config.toml
n_layer = 8
head_dim = 64
vocab_size = 40363
positions = "rope"
rope_base = 47200.0
rope_fraction = 0.5
init_std_o = 0.00708
optimizer = "cautious_adamw"
lr_mult_qkv = 0.7
beta2 = 0.98
warmup_steps = 450
schedule = "wsd"
doc_mask = true
train_tokens = 1273000000
MLP neurons of a small language model. Each row is named by its layer, matrix (gate and up: input weights) and neuron, and shows model dimensions 176-367. Each number is 128 + 24 x the weight over its row's rms, rounded and kept within 0 to 255. Numbers have three digits each. A neuron's up and down rows have the sign that makes its largest values positive.
After each neuron's rows, "fires on" lists the tokens most often at its 100 highest values on Wikipedia text that the model never trained on.

L2.gate551:163125134115130096154109063139137148157130160140171116150138169148130128157127118103148126130134164132086093141086097154170162109077097123138137164136123131152133146136116126086140096088151122114142100121145120184115142164089155098127105111137132155117154122127139152187142135125105066142129168122120153111113109099146153127117150149131130125118102138136132098134113124101140055117116134170107143146132137164134129123154083162125145134143140125112151116144128117155163072143111128117099097133082126107118137098105135144170122134093125120118115126137166135176093146124133119164
L2.up551:090118125161152102150123118130151106102121138145123148118134095164125111100113113120132105137130140103115131148103131122120140141136168122185091124131125136136125113157096131125128110176105110139122084099135132109116093137116127144154107121133100101093075148125108136106140091134147119121097187124146152103125134115096155169136166133176133161107087120097159148151109081155123148091154123120110097143071121027120160118130138151121142136103164082113115130112144131133140154111103083120094133144116121130115118119107132081169142085161153145153176093099074127116125133115135133108
fires on: "\n", "born", " of", "'"

L2.gate136:166087108127151134118128076123131104160103120099095144089078169132138118142141111163120124119118169120120121156095124150155140114210139130096138117101096148121125140115135156109167151155110126101170108112108200134111153051130113119122108112098118144077098127082107129129094162138115138102128113107122074149120083154080063069109127137119133090095146126187111128132148158102122102108121160087142107111144159150141129146137126089126150147131131108117138130159105127105131070127133127160097127132121158112118103109079118133146109139152140092095156168136107146136098101148098083138
L2.up136:106117117128122064099105108175151123142168166161121154152116126115141082126135101140134114160155138158117155136158137158125139148148128141126125140089147149129096148147079123121098150137100100096105147114124119118112120126117144134142076118123106131167128146117121095152105116116129137129148142076093165096140142149125095146098158153074164148138098126109153101105104181095137104118146110103137114144124106136127182138131123152142140147110101136152139122098107107133135125114144101142131129085128139130138148132125123159145099127133113133085118142179121106141150130173122119120
fires on: " |", " of", " and", "-", ".", ","

L2.gate135:094175155132138117112112113180159121147084136120115110105098108102137147125117097124124158172159073159148141126156134111140167111144118102131108145164150111166139106148127151153171131070150145088104168166125111124135106131166114117136144077124145057120130137123138169127148141151121146093160158147124134134124140151116138134140187130123117133153095111147134109107127120110136157104134125157116123087064147106152137112169163106148115144127120135141173149139134105114144130141121088123134128115115109118146118123171113102157138084133101109122132102105128097144135087093132153129
L2.up135:104157145134176073129098127140118158104179121129113127132119099147136111093112146102119121131110148135149131117136121074121149178122103196092132173143122115143131097167160164141132160132148111125108148120152166118100107144137135133098144153158114109169153070123109116141150153142160127097141132078164130139124186072151067141111106152155100123148146174102094120089119144147116147109147108156174115119120167141124182159151180151163106131144113095091136131096122107130142128175153142060153096128120146125154145136153091117133118086107149136173123110120118130140162136067132140142
fires on: " ", "s", " Cape", " to", " College"

L2.gate1951:165133146120081155171134089131148133164102128129139141127133103112118165142129107169109120152096126120097129156124141102149174122130144098072114091164157115123160090070120166106125131086106132143126160142094111131121128110142154128123148124108124116167133109143124124110093110104147104143154136150175091093124147142105115109126163125134116137113105105127154123168112127118111127156135141099061124116122117128120105136047108134149122141155101150144150099142145149083135124095135108133091156089150103113121178095142078116095109158131090144124102136149123119147142118114148175131
L2.up1951:130093182118129099121166088110152165159109160103105095131154051085136097143127128146180068139127100143105131113143133158108130137120136122116097116125138142106150128150120120151131147102151133151132161127109108115138097117130129153113151108146095128167093110162197140131127124113128061149109142133105178158145104139119113115125114161112198142117104096134151144078127161112096096139145145119114160138143136119129162154146140104129129130108094153133139108134132146134147117120175088171135135158128125138104130095157120115098088134108137174165142109120135166134123107159086106083
fires on: " ", "-", "1", "2"

L2.gate2612:137134139141138102147125108113142096094097081096112138121101135154168089125120082151112162117150142128119129133133136103121143129161140094092158131104104142087127156125125141112135138097121126089094182132083152116131160181160134124106162124164097128163126168107136155126129093104137126100114152119160135097140122139203151152133138129124128146114150162121120100148136157153123177111145141166142115164093106131144164110115144135138132172133156192094124142105122116138154160111110160142105126104127110124146174127152160129123089132125149157158192135159104141143149138157118123190
L2.up2612:081207137130123110127143121180145136124104135149133093144119171100136144159123104109109095132151131167107121138137134163109106095097119135118171153162144164096163154151098127161138097079141144124093155098146105104131121128160122146099156119116127133148139121149088138105138162136131104146135151137091142075133091138176173186122139117170119110118106133106122118149128105088161134065132118141148099116147123110137066052116103156088150094131125140139142113111127136157142145097141136136138121090149110142151151120126102130144121149104152097090141125109134099145167172157166079159
fires on: "\n", "-", " ", " ("

L2.gate773:103126121134154109128163151143195110150173148159129123148150115205131126101113093135144112139139103139125118167107112149123157091123105112131098068109132131135137119097101145112106146121142123116086149087129106128147177154132084157082113101088118159160138162156137100123151109117143120161167146129093102143152112115158136177106159138144116144134131157099168142117122136139149103088070133145125108152128136142103107104122147151141117102121115143123117140127128110118161153126117110166160099152167139147139096142107092104140083120097156092150077144108108112114145097114117138121
L2.up773:096122106174112122118146134133156105108157169126149133136120136130133113123117115125133118150146177145095118130122102120135150128126150164134124126128148116112125170109102126120117140129095175104097121135117097121127128108122118118104099096108081201145145128137181162155128089088149100127136109145126169125146127090168120106101125115138163122148143120197125130129138107152100146151144121154127128137135162176114139157162156122123116113119117108100130165120127136152137147119107116161140082145082151128142132140133145122153138129167121122176137154161143139173110117095125123140
fires on: "8", "9", "7", "\n"

L2.gate634:138097118147172133149160097106139119156078163130137135120144153131137122083131110200124143170137109108126138157111155116096178100128131106102152101120098114126094137067146172105105143140160126122158122148125151114110166138117156148147120167117164142134134132101166159124136108092125145112117124138105131116143128122114126107153100155118151139119156117127091120151124132186113191141085131127130089106114115129086097147104143108114102151149130118095154105120157120109101139137112098190106147122114136120096105119141102150110108070132162124148100138132170139125127136115134121134
L2.up634:131133171130141108124161116142146099150137128120119101099115088100140169096097063102098134166142082133132152157146132124147101112121123126111127120149127136116112114098163090151127131099146147117131173127116107110139134155140154116118118112140116075129138126145112172159174136114134097129110146125115172120111103120123112141158123091136135110152129120101141099110102145100126145113174150134161155131143082109117108122132119126063145084067111121151185098116101131126107137095135135141105140150110135081129098125143148121106155156122126161083115072102127118113119158130130119087
fires on: " ", "1", "2", ".", "3", "4"

L2.gate427:170129153157122125169133118126114096129111120168070158103110099144152124112140089166140107144142152125140141156164132143122127097175135122108120129139140144139137111143093098126171105091141124128117119083120117124122125107157136164115122128154095094138138153118136133120126072148109131065132116144113115113134129162099144111113153199155139068107166173136154084098106151133114201101172137182117123123111104092120106129127124123130130142114174113112132116139168109099122151137137126129134166125108131134134115093126112092076093143151134116095149120111162104141117142132142105103
L2.up427:115145112143123143171057108100131123124143176103113109127155150134124133094127123111119140102138139153095153117114100140164109149156136112116144132099134145114130142091126124132104142118129100168131181123151098134124124105108134169076127151067108098157089150159173148108126135114113104103106136100172132134131151107112137132159121110142094099121149121161134146106144147147147094166114132108106131130172100131166116133126141093105104079129109118103112091128139084191125113099147148139169134154146163114126127107134130148115109114135115123122100112115151115102086152122126086126
fires on: "5", " time", "4", "\n", "===", "6"

L2.gate1953:139121110100151166168146105097166088148129193154138102100120112160125140086104156128116147139080107124106147145078142110150188129127123105162118132146140141141109119165118124138133118130124114117089103127187151172153119123134089181127106131144111171110143173110116125103145145149127078121126116121142123117148126095116095144131103105131110126126133127136084103112119123105124098123090076086142113138151125121128117081100162149138199153106129130110167133138133149138149122099082133130148070138176113133129131127123094134137134162184150146124117144137073125153144146140166117159
L2.up1953:113129165129153112114121140121162148093124112162170140132156134147140127079148103125108123151136111169120164141125159132133127145077133154125144126149145139160124130114164127116124114154137151140115132101119127122119095181105111101087111109069142128126144136164110113135155142154119125117117109130161131152131137174140118151145167144139083116179130144124101114104171123128106132155092128107125136133085127128118114156079169117139126153194122112120169120123121081149135116092131138165119107075130087164139178146122120126129135093106167113169129114146089167171146089135146141131
fires on: "\n", " of", "ia"

L2.gate770:156130139129143140124146132178106127134154106163152121135123145135101101129109131142114148151112172143144124108095135109175148129105132137145124181133131105121115092094151124121164114071149161109119127144121085134127120137133101122091118171123095109136122106110099085112141083148123061109136133119108085078143108146089108144161137157187162130103117146158060130138144109119145105093112114140112082168157160159123129110088118147111114136149117122124095106141144129142069159074094142145144151109125139143140148125099147164140114112185112144120148159168154127171092078169116139116
L2.up770:140099122154137126133075110126127109134124093139146128135150092099150112140154106123172140132064141092151111145134156092121142139131078123075153129149105142126154117143088128138120088124055145146180113099136165173155109140167121119141161094149112077165165133141115133122120135151091124117193146130102123133175129105123135148094149162110125129163133120104156120096095128115094159134149120139128137152104097114131133117136164137107142167138115125121115115135125105089178160146148083127090086140199114142107121122145138107160122146124137145129113123131102105107187158125103124127
fires on: " |", ").", ":", " –", " "

L2.gate1297:183108112152154134115131158144127116114085094149167117126100117118135124160151113134143140152099131085109125145104125106207148145100138115130149136097173148108171101157130149137140118073187141143153138093132099078125122169136090162072135136133168106123095157155122148129147115139171118102090148144108116134160110193165152138146162162138158139172131127142105106110128103123155111123102133128165124128099124148153134103065110057071163115106144109135147138120139163089131139096153149138134151130098095090107138139167106143088101111108130121127134151134159142163122108114115123137
L2.up1297:102141086156107129145152094185152125138116171129126090082123109095139105142094135133132117146132118135115104102112127156100119116162121152160116116145117165110117081141118110133112118167165131129089107100102146132133093127149117128141106133127096132117146175123132165117139101176127173125145130126161146091138135101079152135094123136142126114127151113103163165145131156102155125103079120134145108113197122133136144109127131160157052127094072116123132164113079138134135142133112113091133136146152087091124114088120148087113152125119073129101091106112131133155142123122104131166
fires on: "\n", " However", " (", " But", " At"

L2.gate789:137071141119148147073128123132124088113116079123108116116143105132116120172126123129152169104163163131103162132136127162151124091151158110154144111143119120116105130108094114157127143129162135097110160129117113139139110110116120150140148139119088193152186135139101130122117090119134126110138105134124152196142126079130149090103122112149157144155147098137144141097138161193053116135119138177117145118140145150098105141102115094089067163116136160125146145154137122129106089143107161142096125134118122083104082101076145140140146114148134153111111112142140120127119134084109156107
L2.up789:145145113100124067127121100081147102128091140164137123103120131113137067152146086165187139138127141138129144144144136180142099134107117143119117164087124084115123167143121145141136098147139112154165140143154096125116112168114131103132108137174113101132164130148156124143133191153096140124167118117127119189113128107139183144118164135136119135116103125145116048124105078157111150157174157107188141135073165143126133150149172097145142106109133122117121159107124166173105127167116130153130115094076133101101140147146175142132127124079142154126142118137106078108103095136128148148
fires on: " and", ",", "-", "4"

L2.gate941:155129124149150096134122142090083087127096132123117159082156132143113127175114126130059127107130118114097148144106167152138108131117128138123127127170174103140160085106099165124084102138200120147107140094158100132122116136130143164107103148143110161121120135144162139124105122114132113132136145150131183104161121114136127104116150168164131134148117125155120103128130132113143146122123112099168108111151127145121142097088129115120131123117078117108104134109154115061121134119129097102158148131119134138142117112113122114064115098110103141134072121123131105201164117161139118167
L2.up941:095148129086115121100108164100135113109143100125142075136118135132113101128097125101113123097134148159157151082142169126155166098150140124127142141141099147171126149102107155145143109121180132119130126109143167135070109160127136121165131106114156136137086169155120148094159138130172157157140154119159102084082093151131114117130120107147136107122109149127115109123177172108144127117139122075143132136135163112148163150155158118114150154119096150157118183110145148145141096119142143102143147158109139094116155119117124163130098113113099113141138098112094129107153106143106108135
fires on: "\n", " ", " it"

L2.gate2348:148109163127122124146142099089179112132115104123152115129130162093181113137104150114139142127098118115142107173092138105090167155082146113185115112090150114161141125155130133113140138150119125147092138061092156137153151129121160128179127084143123097096157173131140108113124128145127102134143134117139128116141145148131106120087127127173130134125141130135116105120110125079094147095124117129097138117092135162131133129078143129118157143106100113135099178091140116122140107121106131127102095131108141127120143129078149170124138123137096149091096118157090132156108138155094143164
L2.up2348:126133134147141135128112113126128119157112143126090122136173158114143090156128122126179116117098132078129085095127144101129136137090124134136113119167166131164155165107136151124117079131143163107104129111120101127103121149168139096086147117167171149164101120159131140139147130148123161133152110156151129104109093086131096139104151174142102123137107101152105141110125179152137129156098149162169099149171071109141105172129111168131139127088120138151147138123146135156146159111114108132119088113129123123093139110119144106107098188158122105149143184133126135129125148127169155162
fires on: " of", "ur", "on", "\n", " from", " the"

L2.gate2219:125132132111112163122137099133106102136138123136139113119156136165142128128104139117119146067151090132078126137123143182123102095142083140102152146116094126128087138115129152118103067103127117160139150138112140187114130163113078141113119152086138152160144143139166099113117155154110132110097121185128132082169122119152130161147181153088117120112097122156133111085107152103147097155095117104129108148134114148103163131148107152133127081120116139084140118167159125148110140155155123096124126103173098113137131128144082112102091122082107129161150157133146124180127108148093115142
L2.up2219:127119120122147104129148137136098100132145172170161125132102161122103116104169146120069119115140070130115117134149113150087129107158108186103143143128145113128058127167169149142108094144093136137079108118178163067118116174104117103123116148084127124112120130118107119113100154104114166149130122138162101111109117130184142150109109150196089125121114128171131179149121089151116110096149177102170108119111130134130175132146155139162135126121118095149115126162162119152137132123136121180134128137110128141108149124129118120158149150160166122189079143128130110083124092148185130130
fires on: " of", " by", " with", " to", " from", "\n"

L2.gate48:118063145121141144132130153159061113113088125150143125100122124114105157151157151142124149104159103164120122115099121107134121073118175098141127107187134117117107147154122100172123142150150135138108120170078085170166164118121146116093115074069108127080134172111133126089144161168131089140125124125154087138148133109077153135069130146157105104116103162163146137148125158117155093128077158121121114131103116136111095139144093110108153126099162131156093158128128114113165125091120134120079079119120125134109135088110131129151125116147148137088115145133133161116083154120155129120
L2.up48:119118153142118100113088107157101128102133136111149099169134088134111097127120105169107089134102135123162072083130110148124123110057153099158122120133147104147086117192145116107144122118130152104097162131134132137129180160146155122106169085131106137141168116113102103112083114161115161103131128129116103124144092153098147125114129124095153126122118133142151133129158163092166135113112084126151162106153139107119151142091098117111097131115130125147114139107158096104120156108136139069089114083133127103118131112127109156124168186129144140127087182139142126095141130188065120114
fires on: "\n", " |", " of", "|"

L2.gate1991:147152105102160156082156122092106109124110157131085114102131120089126133136107153086153137115118164147086183128132147150166161132096139110153119119130129123137086164118172117132127116116113108121127147100106129117062116138097120119076093108132076128136109138122146130119130152172138095129097099063068086150111092124144134118102149140146128112117099140125137093137142140092084118098124129122092092085134117133137101102154138158145134128092126150109112140102137125124152128118113094129134105129082108088065176124101160179128122104128142157094140127162089117086123078149116169181
L2.up1991:126105130089149119118104126110117138094128164109125123118074152168128095134144164116096158119152116104145201123091125150129141143109081158206097130117105119144186136113142108152087131150107122180166109145120132178126140161165122110111103127086144140109134094144149138118137116150120118134126130102114089145140161166136135117137129128111124114110110142171097129119122091115127117119091131097138117102073121122130138197100106076108106118111146086124150127166110142147099132114148159144140121152131162146124120158106123132140126093106122091109110159172124136168133065132159112151
fires on: " of", "-", " |", " such", " "

L2.gate603:130146142126144149135101124144110133131134144134123148098156135161088155078144153122099101137126138111100080141130112086126124135144097124110138141168114164127149122135142081124104136142122144152073095120133104154081166072165158145097120097112124100151132139113145148108143091103126157099147150113111101131118112122116088115145146155153094120140096103174111117121113152105176130144115112098146097117101127072133113142115182118127144170131068111116111134164149094128128117130116089138156130128082093123121113066133160090110101138128151112103091112124133139123098111149128108100
L2.up603:133158150148104149169157143122172182129098123168116155117131069101150114141133119115170133129115108120177119143181145115154173143110117153089124180163101146135118123128168120113095093132116157145162149136129134151142102118164144142100134112092124117094169069135107100119099110096106141133113136119123133113141114116133131112141095121116102100138119111105136157134130102102139152137107096107121144147122083092170136111145150101154095146140101137183140131156102160120132128147139063136092152071161159110159123155147178118092137117132082145166113139143163163095128146107123131117
fires on: " ", "0", " Division", "8", " off", " Club"

L2.gate1308:137157123118110115140151151151133104163164144144122110096141131126133178139109104104119118140116182142087153132086109121123157073117114102140126143169120162098138169121132123122124135059182137122111190112147112134131103133117120156095198128127107143116137115123146148139135108130131107116150145121143126090168135109110151134136162101136179157147106144085169096132117172097155117114128142157129123138189113092138112125129160175108127147102123150110136143092146103076159127108134102077147141089124155139068153108142124153084130139128120131090111107201140094169144099095138123137
L2.up1308:111143135121139136103129162109167140100117159094109115062114101109109123144117122119119190115099118103138159109143148106126146145121157120144189113141144119127152142131139132131112125158092151122113131144140115152158122176126204091140093119145114137095108155089160100108176132102087140144144136144109124144095126138136106167144167134138157129066112133116122119097119158074121146107126096104151128122133186136103146159139145108103117117077146137174133117137083122126120120098127147093110121142138174151104153149136127099160138160177113133098100113146145153147136126146126131147
fires on: "\n", " ", " |", "l", ":"

L2.gate592:173077101124144125081124150162127084179144131153138109084172149134131136141119085149112130187123164145139129177134122142136102107123115093135180121147115143113135134098125155171128153145131102115136101142119118126156154123103114163134118098078174139116120100126150142117152142111142097104109119132119137151102109117178125057118166140123134110091114151087123151154110105175126142147132147114134129147110103138131131101052181115128113095075124164120169144153133123148147095132123103148077111157136159108070125120135139078120118114138105141120089146079149133136104142139103137137
L2.up592:133094128133135130153167144126142125126081075118106107150156153108146161145144123127135176136141144130125111140137111121141111145155147142129129096127128118128110106112104153157165159140188119134145168131126133151142168178125124100143132080164117093136111152127105124181078172140109128143148102105102144120119156110112119140131116073126116144093150155105141139119112155127126138111140098147122106090162098153165101084135136145123110128149129160108127117145145086135111150103130098104140118169104145035113129140107120141115162139136166121136087073112133152140105094152157077125
fires on: "1", "2", "–", "9", "4", "0"

L2.gate1890:110092152114123126118130080120099126130120101120140131146113095094109140132120137127108105153105085113113114138113120078109132142132094111098151158085119108100141123107129122111132068125188121165138144127088134170094102118153136144120128128136129095140114131115111147145174075138108140163148128125101095124120161143112119143124115168110118114118117132135147104145128129123089077133087131118120154142130107131105111133116129158075128076114111180063145118118172151106121128127096147137102138171139083124097125113137083121139093149116107141099114133131149121163128083123153133162
L2.up1890:116162098168171153163180103131119122155123132127100107138115095099147142165114107113118094095123105136140112125150152137103179151118136115159096131119119140113099149126153160151191100143102141121103139138095172112153163172121131141141139127121145140116121146130078132102163140077159158132094161122129127048089109110119105086113122147173148151126135123157175165095117103171114134108129150103132130123156094155116164144106097103109134144082122148144130125117109179141115151133115149129118135142138148149109145146118160158199108148181143156118129159138103119129169134172144149069
fires on: " the", " to", "ing", " from", "es"

L2.gate678:138161120155128136089095094109106109172150146168160096120139134138125177133109146133121094108094140131125121143150140151137143118176085131110080159107156174111124105146148147136120101129156094151133141155122123118105087115141115113107159140136102148155162121130163134090125158109144124083123164108179105099138153145128165109109168148146126112101084140126159067114109128125141102088148120103107130106099149134130126092106152147117128127145080133119160144106141132114118151110110144094112130093129072138143085101127125106110146127079121092111099109123158113135139055146115126148
L2.up678:161134158106112126134164134094090123130119116104125147086121107101128115117089119119135147142169147164176117115114078155140154159151128135144176128124144117146122135128111132136098120126160183133138123117162164091165128116152171124118130103154074119162111145081086135130139174116133126140135113104103122115138127156109116114102113118111146122159120130141117153146123205102103125144155105146137177119136179146167114162143149141114131110136156080164100124106142124127130160103078135097132085146159136112167146110138102134135136161130084134085150136182108118134106118119098110122
fires on: " |", ";", " ", "s"

L2.gate1825:107129095127103141114118120148127169109129116162139105153124148123134131167150140138120108126169139135125176122107147141136108122106119126117152092124136103181125100128115176108134114147150113149135138179157121129134137156159136129091158139089126120113106095130131165100118090078067106113121140180117140184113130125132124156135145177099119117156130141165108112130151105133113054125077151146097146143123114131155159116106121138147167105171157120134141118117128165148077131091087162101082130128134124134124116149117109075139084123090165137140173143114120128114120113124176094161
L2.up1825:113143157131152080110120129112154102092162141123148064130107140139126101110103125090140128104176124105094129080157105132102141071162111128147125118175131145121118147155131103136174144107155103158149143125117155143113127161073103103085113144140125157128144106171113107139148153118084154143090144088159124099124139100133140136116118128155088136111145124146109088112137136130160154157122123097166170133124114111115149099156169113134158142092153135163131172107134127102106093130157136127126124132140116164131168106100165099165129123175162150177139138183130125121139121086129103141
fires on: "\n", " of", " by"

L2.gate2248:141127101116157126108137145164122134158109128116127113133115142162065150095160117140125146106152148088117128117136159125120117058146129138112177119137097177132146153114139119163099150120128079142119139083126138125093129131116141125120138168142112103143103169102090105132124101106143147149138076127151086133127157111147153126087109125138151124125146137161147133123118108132086160158089154144132130139109164128098164137127153096115124136113159158082145153113120089131067120157111132120116114132165121122111134093097147127134139125120128108074136154105118125090145133084155141090
L2.up2248:093144116112116059140086145143131137129136170127098116096104123159132082117184144131147126115111103133136113126158126144130162150151178149110105093069144145109081147117145132164121103126105097133131101124127074100114150153138102129086122101134089114114108087157100125133102107131134156104147118136115140105133139130131124142099161145130142142114124165139163087162136117122124137118117118115139117185130156135139098123083120120079143098116100151106077183093157113089109090129126114146128139132123162142084117124157169138151120084090115147139137142096133131137126146175142134134
fires on: ",", " and", " or", " on", " ("

L2.gate865:095125128123121122130146117161134089161145136148114118121129098129136103139117124132076101157137084132118121134128151181088158116133107144136105114097158132148144118124144180107103115128126116143097143145129128179105108092145124147147147148142120170124108163121080148063118124128128130091096098151128112125084141128095123157147174148153128126095113105178147142167144155115099102131175141140094134122129156131147138138133090147159115109105099110122115137155149132182109141117126124167074088112159134127134143110125159130121134155106131138142139134153114087146092137144089148186
L2.up865:170087117144108092151139113107140162167117110150117111079129115153153112141128111123122116124115138104111152154149121094124119093082079155081114114149153147169156131103145097105144105126150165117120117085151083124110093168099095152104129113131130156150133145133136117141125152095112105148175133178098158152155144117159148094162134148116108140165127145118098113099127123125107124128149115147134148163127098136121142129113138116144151159120119135133131115140174137140106147120146099129162128107107116142146103130113131153145163165119135106135136128140134128152128072141155133084
fires on: " of", " |", " to"

L2.gate1291:106117171132108140097114129126119115119138151111135096151072151148141126139132150135160117131111136111141157171106147095107175128089096145106149117170126097163172093099144128135081137101138158144139128090143139143134128117136104168131138171119112083101113135147118146079133115140096136087119122136098143123141171158117114144121093150117157111103100156134075093124153114123104123121147130129133081152110079110122114104142152137131110134123106128097130102169127127146127113153098079178121094123111099155153155091127134121146147129181123096102099162143109116180108113134129092164
L2.up1291:148178100125152146134137106110146167133118090140098131112161077116149079153126120094156126107104112126136144147126127123156111149095135162079097165166114131097117165105155140133171164116091150144091164127135151119146092141160138120121110161150123107164119099208138108133093179122132115120123123122155126125124135124104111100142143090147139133150099148114116106147114109152149162166118121095127118096146089101160131131109128174107091113160115123145133130105124125114127134123125135170159167141112163146087153132112131130106095150111127134129134139107115130117186121068132156104
fires on: "\n", " "

L2.gate2615:144112125139107174111133116135126130134114106138122113113105118119156135109136123107131092170124142152103135148172123110190124104153139117120143169175171142130121113122119148167119090111150162054131159105105107105107110114166129152156152140098129140100143095142157136128159115073133078112150110071079142129121136112132174118108149143127171129130131156114140106131117166121147131121105072148112078133135072156117154144089123142111115117129142130123147130127160151120186113121123149142139117095129121091137143128117134140117188145112134136063128152129109072171131084087148130144
L2.up2615:117153087157105185105108081107145110119154117129124128146120079128157164127084127104137126124141110154132139125109129121112163156151116131141134110100129110111111138148117161111080132127114113124083114154143100129150112092182123125162145117113100094093108157094122122153147143181137084117128102113146095112149125124138118157119075097161127144177144080136133112084117146095113157126100155124120105112169137088179114192174145137106126094146138110165183160110162125151134113085140141135134130112154135110125136120169078113122128103142159132133116110169144140119163110110107100138
fires on: " life", "History", "Early", "5", " Early", "6"

L2.gate1022:149144120141086124159123116135091146155091180120139136139102162151179148166115116156091106145147188134136139113150114122175119149168148108167114134121138117081159141092167159085107147101153124179095154125146110119112117142140153166105140089162116132139170127146140109114082133136148115147161137100097099095112147118123176058110113152105149116113125152156158130171139114154164119130092115128146125134148129159123108117073162121146135132173083113123176102102094141141139051169098140118164135143107118091131144128168110160088140179072117115111096153153135104192143117124134103151
L2.up1022:119153118109099123138099127169140137116135173171152083161139162126086155116112104109140176124159070118099116148159141156096117086113139137144099125120131178092119150148135123169100118144154124126108178104139107130148148103135114123129153130101116132118108145090098126089119148115137123117091071135137107135150149127109121103128107131153120130110137163156129091174108130111167109127105135174156081134121125116179113073070121125102097150155097193173113141133098113133135148155112114129128135183111112133125142120135102139127130164118111133092125151147133108151166148097127109129
fires on: "\n", " However", " (", " |", "com"

L2.gate3:155109112109093120117141121121095134160127097183135122101159113124113189120135119128144111109107134099090150104127122140161138130134109161132126118139140125110128141099110147096126081092146119179172124143166120144088097093117091132077120144121159131144150117157126130127108139099088126102082121120132171157150127101110143125039131147127090103136142112095115124184152139140139074156123150176142085175118165118111137116095150149123121134157161119123115126121162107086093102139147135093156136152142092104132177105126128121141100076175116125082097149146141136126132104125163138125
L2.up3:099107096144104114151119147078087133186148135113131152113143097106147121150125142114130099132128119088102144132149124109125148131101121111145161116131149100096092121131137089176138106138112136095115066133145139133137193099107106128128146084073105128139139124100132115133115156146121119117133106161133108134116124106123123137153141111142123096179130121115169095117132096140107111141153156129165152106143139117106121107123150136100098117113131134121136146075125107098136096110154109167180115141154127125136127141129107103134113148092110153140148135142128151131141155123162147148
fires on: "-", " and", ","

L2.gate2081:096113130126091114125134097130151135162119182156146121114137117145139137153136128114130118124145093105093112126146134070105105120107130145146122086112124117146158134155135117125111119152121115140107129120120111149174173130152123165090139085104142080125169118168112141088116121160179179119160111080124111074133144134109160114119149107134123124167154169128163122163120157104142127073115127095105127133057112120162100152111162106144120101084148139104129152134133141092144127122118138078109135067173125108102151135076142065096101160140118119134114101133113079089156102145145119094
L2.up2081:078094118122144114150164156111152142131155109150130106116083157156126141122139123138119104113170133120106147135180138152089126141138165145129157136139110141124141110133123130173163138138128151105123166102168121134117106145101110148097107127134144127132126171109103148089089100129146083106149081121146157138150081106139120127135106142163129086148149112154141146129169128149112150132125124115117121131102161112139093109142110148124136110106100133116134141125151135135115139129166089156146129134093119157140150142124146094123129125105120090119114130122145131106141151150184104156
fires on: "8", "7", "9", ":", " place", " to"

L2.gate2687:110126152120129151117147153072143121132132127213100117139094143088099134156140091084123152119139125134154116113178105127135122140135164131172163129088139156138125168079145109169128146108109125110116118111114132101103073085096147151099124136110134126147159146137122134126179063106149156170091125176109112165119145146161150149076137130101145174137147104153141102098109125166106117152161152171169093112171151112113075126115125087100102073110125166146138148118141124151086117140093168133122098140149116127149163121123172136146105104130086095092113171128125143116145137112117142132
L2.up2687:121123094068133135120124141135128099153101137150112098104122132143110084146138106120160128124118130100134107107131154122164148138149149113133118137114128142126144142151151092122171127109122139112155123127115126136095097098147075094150146147115146087109115099117113141129141133125103135104157143117152129122123128135120144143167129186093103131126153130124164118085110121133103136101180116148121131125123160101119097107154173107063149138140150112125137161126131118132097163117108130141128109150128105112135139149193138161111157112149150150120147171126091066130145129166126116144
fires on: " and", ",", " to", " or"

L2.gate358:167120101104120110098148144137121094159091063161146141098124134118135155132202118141126093145139171138143155162124135124089130147119117154108171133095126082114139129145096145129122138129141127158116143127075162082154127118083131163167103109147160144186174104124126123128129166110106101105101096130096140140160114117148153140126119118118108163136136095088116101158116097138120151162080140151128108111112119175080173147128149122121166117138176207119133116097116084112104108157089135111162108128132134106129138142108141116146089139133104140124088123114120130129104142077141138158
L2.up358:161124116128144100140110117103102158116128124152080134124106121127126145138146102151113115089104114131082137108199137139173112105127108156121114148168134111090165167116095105170111131135155134113095123186137165116163132104092099105140128161085101140123165122141198117145114135131134147116127132138145122148141113071123167129127121105119125119133150124151124104163145105067119134101135132128124087118084102125120089096171146169071094140112150140159113102104140162150097121130121125124151144122112124146055130133119097120175180135147146149102100145099118121113112128113118114094
fires on: " and", ",", " or", "6", "7"